Weights of a small GPT-style language model, trained from scratch on English Wikipedia.
Architecture: RMSNorm before each block, no biases in attention or MLP, untied embeddings.
Training: a variant of Muon for these matrices, 1091M tokens, 4162 steps.
MLP neurons of a small language model. Each row is named by its layer, matrix (gate and up: input weights) and neuron, and shows model dimensions 16-111. Each number is 128 + 32 x the weight over its row's rms, rounded and kept within 0 to 255. A neuron's up and down rows have the sign that makes its largest values positive.
A block is one neuron, or neurons of one layer that tend to fire together. After each block is what it responds to, as a language model described it from the Wikipedia text at the highest values.

L10.gate148 [125 132 149 145 107  43 101  99  95 105 185  59  85 127 139 117  75 109  98  93 172  72 142 133 100  80  87 180 135 104 165 115 203 130 105 188  56 211 119 119 147 141 108 159 152 130  91 151 159 116 143 124 124 131 114 133 114 127  82 165 158 163 133  96 116 200 163 156 139 124 114 118 111 131 112  91  62 132 148 139 150 121  96 107  73  91 133 170 144 109  88 113 121  70 110 156]
L10.up148 [121 189 137 153 164 115  97 119 135 124 171 192 142  74  80 156 146  71 144  59 127  86 230 133 153 137 154 145 143 125  99 132 109 106 133  99 132 131  98 141  86  96 176 200 194 214 137 117 122 134 116 111 124 118 142 107 134 163 105 181 142  97 213  97  91  68  91 162 124 180  81 141  60 157 111 178 115 185 169 110 112 149 168 147 141 206  67 130 159 101 163 134  92  83 117 134]
L10.gate394 [111 171  71 122 159 173  97  93 141 127  78 134 138  75 103  97 207 100 118 147 107 131 121 115 112 124 128 138 120 193 163 114 143 105 186 111 108 137  78 157 152  59  85 187 178 115 123  77  81  84 104 126 144 124 148 190 104 135 135 187 114 115 109 121  92 162 123 167  77 110 131 123 134  96 101 125 144  85 104 138 146 140 209 145 136 179 158 143 154  85 101 151 103 147 111 131]
L10.up394 [127 151 133  79 112  77  86 125 104 150 125 115 101 129 170 113 163 131 149 125  84 123 183 119 124  83 166 133 115 168 119 167 166  92 139 105  93 130 111 131 147 159 130 172  92 178 119  80 136 113 132  56 125 184 150 142  73  88 124 161 149 111 197  86 186 128 130 133  57 159 175  96 159  91 160 152 111 111 164 170 126  37 103  50 126 172 177 175 129 125 104 143 151 153 105 122]
L10.gate1024 [159 144 113 112 129 124  79  59 129 110 116 118 136 112  96 166 153 115 131  89 137 107 177 136  80 157 142 154  94 103  99 130 137 184 191  97 174 159 145  50 100 127  93 158 132 108 167 117 123 114 162 152 164 123  94  70  96 123 156  73 167 163  97 124 127 103 191  86  76 131 105 156 130  72 124 156 151 143 135 150 133 156 145 108 124 145 123 106 178  97 166 137 175 129 127 132]
L10.up1024 [155 127 167 159 124 127 110 141 142 128 142 192  70  91 134  88 188 162 113 117 163 108  53 154 117 123 109 145 101  59 137  91 194 173 147 150 108 154  93 159 162 103 137 180 122 144 107 129 127 143  58 109 114 108  93 138 151 123 147 104 118 170 180 138 123  59 126 171  92 185 120 115  98 139  67 102 101 163 108 171 137 137 113 118 151 145  97  88 138 119 149 104  95 135  88 172]
L10.gate1334 [ 94 157 142 138 171 121 116 124 116 151 120 154 142 114 104 155 143 119 201 130 100  79 117  50 137 142 129 152 184 145 143 102  98 115 155 143 122 141 148  44 130 157  58 131 136  88  89 109 112  94 176 201 148 118 127 107 136  71 151 136 169 127  93 126 111 150 130 112  82 117  93 233 107 108 161 126 114 104  69 155 114 106 127  96 165 151  80 166 108 159 118 202 154 125  87 151]
L10.up1334 [ 83  81  93 119 135  76 129 148 194 144 129 197  57 178 107 150 171 143 110 110  90 116 143 135 154 168  87 139 146 137 167 105  94 140 147  86 104 105 125  98 171 125  99 157 172  79 119 103 117 156 124 139 114 158 111 127 138 111 184 135 143 123 145 123 145 103 134 146 130 148  82 147 139 122 109 113 161 152 145 128 116 144 173 158 160 123  67 133 111 121 132 117 175 105 167  90]
Possessive words such as his, her, their and 's, often after a preposition (in his, on her), anticipating the possessed noun (career, hand, birthday).

L8.gate438 [160 181 160 164  86 134 153 153  88 128  72 151  88 157 101 166 140 136 122 105 108 118 128 151 116  88  83 132 141  60 147 192 106 164 120 148 134 108 177 151  85 165 106 113 165 106 157 198 168 119 129  94 150 102 130 102 108 137 130  92  97 134  76 141 128 130 113 153 154 123 102 127 163  82  92  78 103 155 156 159 133 133 144 137 125 157 120 109 133 135 115  45 149 139 135 147]
L8.up438 [ 92 139 168 141 138 145 142 127 109 112  55 187 135  94  85 146 176  98 115 213 120 169  93 151 109 123 101  92 128  98  83 161 148 157 121 133 158 107 123 118 161 100 140  76 149  86  87 165 122 154  96 142 129 163  95 151  83 107 175 105  90  93 165  50 152 131 144 148 136 158 105  98 178 141  88 172  80 176 170 156 205 143 118 141 118 143 113  53 114 119 128 160  97  92  66 143]
L8.gate837 [121 142 132 121 125 155 136 132  81 132 125 121 123 199  86 155 124 111 142 158 136  79  80 122  68 128 117 126 115 139  96  96  93 106 122 102  90 129 134 123 131 129  51 127 147  89 171 120  86 112 191 145 126 152 148 144 130  94 148  68  94  73 124 141 108  72 187  86 151 120 124  89 177 181 132 131 121 139  93 163  94  80  93 147  70 125  97  83 156 147 143 125  89  71 105  73]
L8.up837 [122 184 121  83 107  42  53 111  93 119  76 102 121 138 131  80 154  87 137 171 118 122  80 171  97 124  63 154 104 106 157 112 143 145  83 153  94 140 110 178 135 114  95 142 181 159 199  90 160 158 143  93 176 123 118 105 169 133 110 122 125  93 121 150 117  82 161 154 159 139  69  91 111 126 102 118 117 128 144 122 131 104 123 127 142 149 147 144 123 155 109 148 100  68 104  95]
L8.gate1053 [155 127 141  59 106  70 183 129 197 106 154 158  79 140 142 162 105 103 129 165 133 167 105 161 129  92 133 125 122 154  94  82 139 136 163 111 153 115 143 193 159 118 102 113 181 174 169 153 158 202 173 116 185 147  61 119 119 115 100 122 217 153 104  98 156  86 145 181 141 101 173 168 148 105  98 116  79  92 166 149 140 107  60 158 174 125  69 108 163 123 172 114  97  81 102 111]
L8.up1053 [187  91 167  89 136 121 164 192 117 116  73 163  94 102 102  58  78   8 100 102 137 174  93  68  98 112  77 134 163 150 131 117 113  80 118 139 115 109  97 113 174  89  51  64 119 119 151 127 135 145 170 124  87 125 113 119 119 160 139 166 182 100 133 132 170 187 178 146 185 161 123 149 103 139 104 140  86  93 167 120 126 141  84 135 155 119 115 118 110 109 141 105  76 120 170 155]
L8.gate1122 [123 184 111 106 139  86  82 128 178 168 128 141 108 107 147  71 121  97 128 104  98  90 115 192 146 179 132 114 147 156 134  68  78 116  84 110 116  86 126  94 145 157  85  73 119 169 107 108 152 166 151 110  79 181 162 132 128 118 154 158 139 126 143  95 164 157 137  35 177 148 139 115  87 159  84 164 112  98 151  92 162 171  92 147 109 118 172 196 103 124 186 150 111  75 142 223]
L8.up1122 [ 75 185 136 158 101  91 127 133 166 107  99 152 135 129  71  98 102 121 104 117 172 109 108 145  72 165 139 137 112 161 173 120 119 187  84 135 173 112 100 129 126 117 117 128 175 121 172 115 168  92  82 129 122 112 156  86 123 163 151 113 106  96 182 129 136 124 157  91 138 136 129 166 172 115 127 104  72 167 189 131 106 137  86 167 148  86 120 145 134 154  93  72 128  63 131 147]
L8.gate1396 [126 164 149 139 138 150 144 154 115 148 145  98 124 152  91 136 171 101  97 118 129 165  74  88 122 119  74  98 129  83 166 141 150 109 103  80 144  63 136 143 186  86  69  73 123  91 131 155 150 120  81 150 125  99 125 112 134 132 157 163 175 131  82 222 100 155 166  45 181 147 153 151 129 107 154 121  87 113  93 118 151  74  84 128 111 149  55 104 135 116 148 127 130  58 146 125]
L8.up1396 [126  87 107 191 186 117 109 123 126 177 105 166 116 180  62 178 104  79 196 153 131  87 185 135 146 159  93 141  74 134 158  82 120  78  82 101 132  89 165 177 128 113  85 132 154 156 111  36 153 193 150  98 126 107 131 109 167  84 155 117 148 126  95 133  66  89 109 127 152 111 118  88 155  66 108 107  81 154 114 123 222  79  82 121 137 133 108 139 113 123 105 120 159  92 129 106]
L8.gate1426 [126 146 102 113  73 132 128 109  78 183 103 100 128 147 111  86 130 150 116 132 104 132 111 126 156 118 147 106  94 134 121 100 144 147 122 121  68 131  94 137 148 120  95 133 139 119 126 158 166 158 105 130 142  98 132 142 148  84 160 169 152 130  92 121 131 109 139  82 119 128 102 163 125 107 194 154 102 121 156 108 122 126 121 134 124 111 112 150 104 119 123 108  92 125 137 146]
L8.up1426 [175 183 120 161 158 184 142 136 111 101  98 109 116 134  79 137 133 203 112 156 157 105  65 155  56 107 147 204 138 173  94  98  94 117  98  92 159  88 156 160 135 113 143  84 113 141 142  98  73 176 141  98 146 150 100 151 139  89 148 144 156 126  87 122 117 102 146  60 196 141 111 139 194 118 116 135 109  93 118 128 102  87  98 137 115 126 107 149 121 168  97 160 111 106 108 142]
L8.gate1664 [109 139 109 137 148 192 151 118 130 148  46  98 132 101 139  73  96  89 178 129 101 121 121 150 125 134 158 163 133 115  80 110 123 107 106 119  82 137 128 134 150 128 135  60 124 106 165 116 113 227 130 160 126 106 187 151 136 105 184 108 114 116 124 140 148 100 135 127 163 152 121  88 139 160 154 168 148 117 112 113 144 177 112 138 105 119  78  87 124 135 181 101 138 139 148  96]
L8.up1664 [163 149 105 164 129 124  78 129 110 110  83 135 129 111 141 104 176 159  78 136 141  98 123 187 151 148 119 133 123 144  67 144  78 158 126  82 132 150 141 141 175 134 121 139 117 128 136 179 123 209 128 193 130 112 138  43 134 193 149 122 145  91  98 156 138 101 164 109 121  94 126 154 133 145 120 170  87  60 136 127  99  80 113 127  86 108 120 106 179 143 140  61 113 201 116  99]
L8.gate1807 [105 121  93 111  49  94 168 173 141 117 131 126 149 132 130 142 129  74 126 152  97 160 142 224 106 109 122 126 136 124  78 155 110 124 120 123  82 125 214 128 138 146 123 156 163 156 162 182 169 149 211 145 136 129 125 113 119 144 118 166 166 172 111 137 134 114 113 137 131 109 132 113 158 111 176 140  53 128 146 146 111 139 180 128 138 104 188 140 117 146 179 177  53 130 125 139]
L8.up1807 [120 182  82 148 113 133 116 154 105 126 130 116 149 100 113 127 108 171 146  97 102 105 115 100 161 190 148  89  90 108  65 177 160 129 104 112 107  62 131 144 153  71 137 133  94 129 149 109 118 138 130 132  98 132 120 166  87 185 131 150 126 118 136 144  80 107 115 144 111 109 120 156 122 174 139 135 180 193 155 151 128 140  75 182 103 174  92 140 104 102 157 164 174 163 165  51]
Final word pieces that complete a person's first name just before the surname, mostly in tables, cast lists and credits, e.g. Flor-ian, La-ura, Ced-ric, and whole names like Robert or Brian.

L5.gate1526 [128 158  85 134 113 120 138 124  90  76 126 109  48 116 116  94 129 104  67 140 176 106  98 119 103 188 128  76 132 120 139 121 197 135 177  89 161 115  70 193 131  93  64 132  99 139 124 110  81 157 155 161 145 152 157 117 119 118  98 144  50 165 143 170  59 127 124 160 117 109 162  91 153 136 124 162  91 152 114  96 139  82 106  87 137  71 155  91 125 148 111 126  45  94 129 155]
L5.up1526 [140 149 109 174 107 143  67 117 111  41 112 133  92 120 121  66 139 141 117 151 127 139 201 148 119 126 110 132 146 139 108 170 148 108 137  90 158 159  84 151 128 127  90 145 145 142 158 132  82 114 140 131  92 118 148 118  96 142  95 103  87 140  96  82 133 125 155 132 146 182 172 148 101 144 138 114  96 168 119  96 138 143  77  81 132 138 180 107  89  98 121 119 117 166 102 158]
L5.gate1957 [142 172 108 153 126 152  77 123 136 151 141 157  99 171  95 100 215  43 124 142 101 155 107 111 150  69 174 126 126 108 127 173 113 166  72 115  84  93 137 104 132 110 131 165 119 124 136 158 130 135 145 134  95 150 176 114 140 191 138 179 135 180 111 130  57 132 190 152 145 112 140 142 157 143 183 134 155 128  73 136 121 110 120 166 131 138 110  96 160 168 128 119  97 137 147 108]
L5.up1957 [146 154 132 160  89  61  45 135  64  85 141 118  78 145 129  99 126  62 151 123 101 181 143 188  74 165  74 127 102  60 123 134 118 142  71  74 172  95 115 117 120 156 127 103  91 113 106 167 103  95 121 141 177 119 127 100 181 134 146 150 155  80 175 133 164 153 170  92 190 166  88 162 135 180 126 140 133 156  94 124 143 140 165 131 102  58 128 147 166 109 130 184  96 138 138 121]
Final word-piece of a multi-token given name just before the surname, often Spanish/Italian/Slavic, in lists and tables: Alfred-o, Joaqu-ín, Á-lex.

L5.gate1322 [150 122 122 108 143  92  85  84 176 145 178 144 143 107 121 105 120 164  87  47 217 110 144 102 122 163 111 147 168 117  71 163 121  90 179 146  95  86  96 161  87 135  77 103 204  89 140 151 124  47 126 164 168  82  75 158 154 167 106  69 103 140 168 170 123 108  97 113 111 114 136  94 147 153 100 193  70 190 162 105 154 135 134  94 103 140 118  70 111 156 141 125 100 118 126 144]
L5.up1322 [113 151 137 107 191 107 106  97 129  80 128 200 148 114  94 137 128 170 109  98 157 105 145 115 144 130 146 135  88 115 125 117  88 145 171 150 108 125  98  97 141  93  75 144 120 135 162 112 128  77 142 144 141 122  78 148 112 166 169 138 109 157 161 120 163 178 124 159 145 162 162 109 135 131 175 167 169  94 155 111 104 100 168 107 117 146 182 133 133  86 107 158  59 132 147 117]
L5.gate1721 [134 132 126 106 112 149 156  67 179 209 159 131 107 160 121 157  94 104  90 153 124 124 139 172  91 181 188  81 149 158 123 132 133  69  77  88 112  89 146  92 192 128 115 153  94 141 132 107 111 143  98 130 103 127 113  89 188 121 119 140 160 197 155  97  55 118  91  88 128 178 137 131 142 110 133 140  91 149 151 137 180 134 138 145 124 151 111 184 131 128 127 125  86 158  88 166]
L5.up1721 [ 95 177 161  82 122  90 125 125 153  81 126 105 129 143 136  45 178  99 162 144 149  45 187 152 144 121  41 216 151 158  94 127 134 129 151 127 108 150  76 107 169 119  76  99 152 152 115 133 147 152 179  74 131  92  68 149 151  52  94 109  93 172 125 142 170 134 167 169 133  66 160 145 147 118 189  61 156 164 134 105 109 131 115  68 142  73 125 116  99 148 132 124 101  84 193  91]
Possessive 's or bare apostrophe right after a name or noun, as in Charles' album, NATO's, mother's, sometimes merged with own or first.

L10.gate544 [ 76 157 128 141  81 105 139 136 157 156  96 155 100 129  74 132 144 121 104 167 163  83 106 162  96 123 108 152 127 133  90  90 142 116  93 168  80  98 150 100 142  49 113 130 146 139 168 145 104 130 118 163 104 111 193  69 135 147 196  73 141 152  43 132  93 105 128  85 132 102 140 139 144 113 142 122  51  56 139 117 112 172 135 155 201 103  81 103 124  59 131 100  83 127  77 123]
L10.up544 [ 81 144 158 110 123 105 123 152 119 151  85 149 134 162  96 116 120  84 133 150 153 121 106 120 155  96 143 143 132 106  85 123 136 135  91 155 122 102 233 103 166  85 116 141 109 112 128 127 142 108 224 168 157 138 187 108 168 177 164 146 125 101  96 141 106 145 145 128 194 122 145  67 174 115 154 121 113 128 123 115  87 136 129  84 116  99  78  89 115  74 117 108  82  99  66 134]
L10.gate737 [154 168 154  98 121 132 139 109 119 101 114 142 237  92 124 135 144  80 144 153  70 139 152  68 109 103 108 166  54 145 122 108 108 155 126 175  94 103 168 132 109 127 133  90 140 186  85 103 175 109 143 144 124 185 149 131 125  96 131 168 126 181  73 153 149  94 139  80 132 157  89 101 129  96 156 160 148 115 216 168 161  84 163 124  96 126 145 139 126  95 192 141  80 141 147 109]
L10.up737 [165 139 102 156  73 169 161 148 207 141  87 181 165 121  80  99  99  97 173  98  99 145 110  95 105 122  84 125 143 140  94 101 121 158 136 156  97 126 134 101 135 138  98 128  99 182 142 147  86  72 159 188 125 163 118 106 120 148 101 175  84 135  97 103 120 164 153 110 174 106 144 167 128 110 131 153 150 182 175 115 137 103 147  98  98 182 120  82 120 156 137  99 148 131 130 188]
L10.gate1397 [ 72 150 220  55 113 110 137 107 147 114  78  90 124 106 112 104 116 157 111  89 154 121 126 148  88 131 126 129 111 142 149 129 143  92 121  70 121 150 114 161 174  78 142 105 173 125 152  91  94 110 155  94 113 155 178 101 154 135  85  83 187  93  56  99 159 165 164 103 194 141 121 108 138 103 158 127 100 128 117 187 151  99 125 156 163 113 119 134  49 112 176  90 139 147  92 153]
L10.up1397 [124 106 118 104 123 124  89 103  83  75  98 138 150 117 125 112 127  57 104 170  84 152 141 155 114 134 108 113  44 150  76 155 188 118 187 104 106  71 111 151 121 110 115 160 183  96  92 136 192 140 137  99 129 111 149 116 144 166 130 152  81 145 100 174  71 128 156 129  99 157 112 131 146 126  96 133 100 121 158 181 153 122 146 151  71 141 168 157  96 144 160  86  42 152 111 128]
L10.gate1699 [113 151 102 149 117  92 143 101 143 190 153 136 121 185  96  98 108 157 125 146  67 121 130 136 144  92 100 116  86 176 159 188 166 100  75 124 135 124 171 102 171 124 125 161 119 159 103 117 182 163 185 122 197 113 125 139 120 161 130 106 150  74  84  96 140 109 124 163 104 186 151 105 133 165 171  72 106 123 165 127 146 116 111 136 106 153 108  35  98 158 147 139 126  93 118 144]
L10.up1699 [115 166 122 135  89 149 165  71 112 149 102 175 145 113 108  94 130 102 217 132 115 132 158 154 102 168 127 131 126 136 161  87  92 103 135 120 164 135 159 124 127 138  94 142  81 130 112  87 168  87 201 141 114 170 152 125 148 169 165 151  97 152 112 156 117 131 197 147 149 154 119 132 183  94 127 170 125 157 126 117 158 140 162 148  78 108 190  68 118  99 111 158 150 131 124 136]
Fires on the token closing a person's first name or middle initial before the surname, as in Rudolph J., Al|ain, Cecil|ia, Park M., mostly in lists, tables and bibliographies.

L8.gate587 [133 129  87 118 109 128  87 160  81  79 126 140  79  97 123 127 135 113 137  81 119  95  57  85 163 155 176  83 165 176 115  95 191 151 123 114  97  94 151 137 115 134  78 186 106  78 122  75  77  89 165 183 162 107 116 175 142  98 116 107 124 155 122 112 154 166 120  38 133 179 161 137  98 135  99 118 106  91 128 155  93 121 130 109 120 164 171 157  95 162 112 160 152 159  98 153]
L8.up587 [202  93 105 163 177 164 151 121 116 113 125 147 112 195  87 136 170 173 145 167 168 106 110 117 138 172 115 157 185 150 144 150 162 176 155 100 151 147  88 114 111 141  62 167 147 127  95 109 108 111 192 105 118 138  72 115  73 125 101 102 154 170  62 113 151 102  94 111 154 118 102 136  92 144 114 130 112 134 133 145 102 208 163 160  75 159 132 154 124 162  82 151 141 110 153 145]
L8.gate661 [137 182  87 184 162  70 150 147 122  94 107 126 135 122 197  53 184 159 190 169 142 126 153 130 142 131 101  87 117 180 103 139 124 124 155 116 117 141 132 108 139 108  82  97 106  81  81 164  92 132 153 119 149 133 172 125 137  85 136 109 156  83 196 171 107 171  88 165 101 154  69 120  86 160 124 187 115 160 177 106 126 117 139 130  78  98 122  92 175 105 175 135 151 160  98 127]
L8.up661 [ 95 137 115 129 146 132  84 143 167 101 101 119 121 119 180 164 133 140 138 165 187  68  84  93 124 114  69 127 125 104 135 166 132 153 104 132 115 139 117 154 104 155 180 137 148 175 107 115 115  78 130 148 122 124  55 102 105 111 116  98 147 128  79 107  75 178 124 150 134  98 172 133  68 128 107 148 136 108  81 133 172 123 127 126 110  91 141 127 112  91 218 135 133 199 126  98]
L8.gate1117 [132  75 126 147 165  76 118 115 182 154  57  95 188 178 170 148 173  64 170  89 146 131 121 155 188 154 107 144 148  73 105 142 131 112 124 115 154 126  33 145 129 151 145 120 190 123 110 177 194 139 120 114 103 107 150 131 116 125 101 135 142 160 162 128  76  95 155 111  89 123 110 141  40 130 148  89 203 186 119 174  90 170 148 181 114 122 142 114 129 147 169  94 100 124 150 185]
L8.up1117 [ 74 100 107 120 145  52  71 127  92 156 112 117 171 135  95 144  93  70 143 106 211 214 125 147 104  77 130 110 145 130  89 171  96 149  95 129 159 117 123 158 100  39 173 112 141 115 132 161 128  39 165 122  87  63 108 178 120  68 142 162 140  82 139 111 114 105  49 165  75 108  90 125 111 182 178 124 134 175 117 152 101 134 109 116 145 115 122 117 119 146 108 133 120 117  47 170]
L8.gate1354 [135  59  62 105 164  81  42  62 122  73 129 132 135 118 194 178 105 138 135 107 124 147 105 159 143  29 163 152 146 121 114 116 114 158 161 160 159 161 144 153 170 140 185 153  79 135 103 113 137 166 140 158 155 124  81 191 131 152 118 112 124 149 118 107 119 118 139 104 148 136 119 109 125 140 146 214 163  67 145 146 119 114 149 131 100 132 141 127  50  75 120 175 181 180 100 125]
L8.up1354 [126  83 190 108 130 115 103 103  94  88  87 165 167  69  81 103 164  82 110 148 130 101  93 119 170 114 148 138 136 147 190 153 115 154 151 110  79 175  75 168  44 106 101 149 190 181 134 134 141 149 115 154 146  97 108 130 132 137 140 160  72 116 139 130 138 105 128 137  93 156 101 130 133 155 187 123 113 101 113 134 146 148 140 106 128 119 178 143 160 160 131 137 119 156 155 158]
L8.gate1407 [ 41  91  49  90 138  99 186 111 130 153 102 170  74  85 166 121  99 104 113  70  72 128 151  89 189 165  96 105 134 110 141  90  91 120 190 113 101 147  96 125  77 151 147 104 141 145 129 144 113 147 190 114 167 194 140 118 160 117 172 152 133  91 153  73 116  83 167  90 129 155 114 131 112 137 141 179 192 123 183 130 100 144 163 133 126 100 165 156 155 130 153 120 152 139 146 137]
L8.up1407 [107 115 134 131 117 142 106 142 128 209  60 166 146 163  57 160 149 136  98 148 148 138 152 154 118  80 182 114 142  84 128  81 141 172 136  86 116  72 127 103 152 163 129 122 144 124 105 125 118 114 127 144 215 201 148 178 148 167 178 153  92 163 190  92 107 127 108  97  59 142 134 119 158 133 141 139 163  84 145 163  85  69 148 181 124 148 113 125 158 135 154 166 131 123 112 129]
L8.gate1662 [134 162  94  85 142 142 185 104  93 158 157 155 148  93 126  80 152  95 191 107 105 148  88 134 121 114 169 180 141 132 152  72 191 139 165 138 115  86 124 124 132 141 110 158 146  51  88 171 125 174 148  93 134 121 112 103 153  72 141 136 166 107 123 129  77 110 146 104 129 164 133 163  93 132 109 151 107 133 146  92 153 156 195 190 116 157  98  78 155 105 132 153 155 112 151 140]
L8.up1662 [188 137 151 124 213 127 131 148 149 163 182 133 151 124  99 119 133 137 135 107  95 111  82 192 111  91 173 158 148  82 112 152 176 134  93 128 110 112 148 129 164 182 123  78 119  77  91 125 154 120 189 128 138  93  82 108 137  32 120  50 142 152 129 138 154 146  94 172 123 109 204 145 108 120 164 139 143 116 116 150 116 148 102 192 108 140 115 111 183 115 124 167 191 126 153 116]
L8.gate1824 [126  62 122 150 202  95 136  94 122 172 103 118 104 171 146 107  85 239 148 119 196 154 209 156 138 124 148 123  80 115 187 110 152 147 134 120 150 157 124  93  91 133 125 158 124 138 201 109 119 117 149 118 147  75 125 129 138  47 183 127  71 137  94 102 102 153 153 106 127 144 111  41 178  70 156 117 131 133 135 153 142 107 141 156 134 160 108 117 100 122 151 147 164 122 122 117]
L8.up1824 [167 122 143 187 129 111 132 103 121 142 132 126  89 156 103 119 112 133 134 150 115 136 185 111 166 100 100 150 172 130 157 116 117 104 135 112 101 103 147  78 136  61 186 143 192 124  84 115 134  98 104 107 162  99  95  54 142  44  78 121 166 108 166 101 138 124 143  91  73 227  85  68 156 138 140 167 162  89 151 119 151 128 129 130 113 159  92  84 166 109 154 134 153 111  83  87]
L8.gate1936 [122 129 120 113 137 121 110 123  50 124 141 164 170  99  92  93 109 108 131 115 122 143 117 149 222 171 111 201 166 149 140 101 138 164 127 105 111 148 136  89  91  43  71 127 129 147 139 122 155 111 119 136 154 119 116  83 150 152 118 153 133 143 157 118  78 151  99 120 102 163 111 139 105 108  83 104  51 107 107 159 127 138 140 122  74  94 107  81 121 136 155 149 127  98 146 136]
L8.up1936 [119  56 140 112 136 127 125 117 134 130 119 150 126  96 141 144  97 195 111 152 113 174 131 184 176 152 110 114 210  85 147 157 117 202 112 114  90 163 126 119 106 142  78 143 101 127 166  71 105  74  77 177 165  75 124 131 105 112 117 150 108 158 165 123 177 115 145  90 105 195 150 122 230 102 102 143 114 123  44 112 104 115 149 106  88 103 126 109 163 118 180 134 145 153 187  97]
Possessives and articles, often fused with a preceding preposition, that open a noun phrase, as in "at an end", "to the extent", "of his".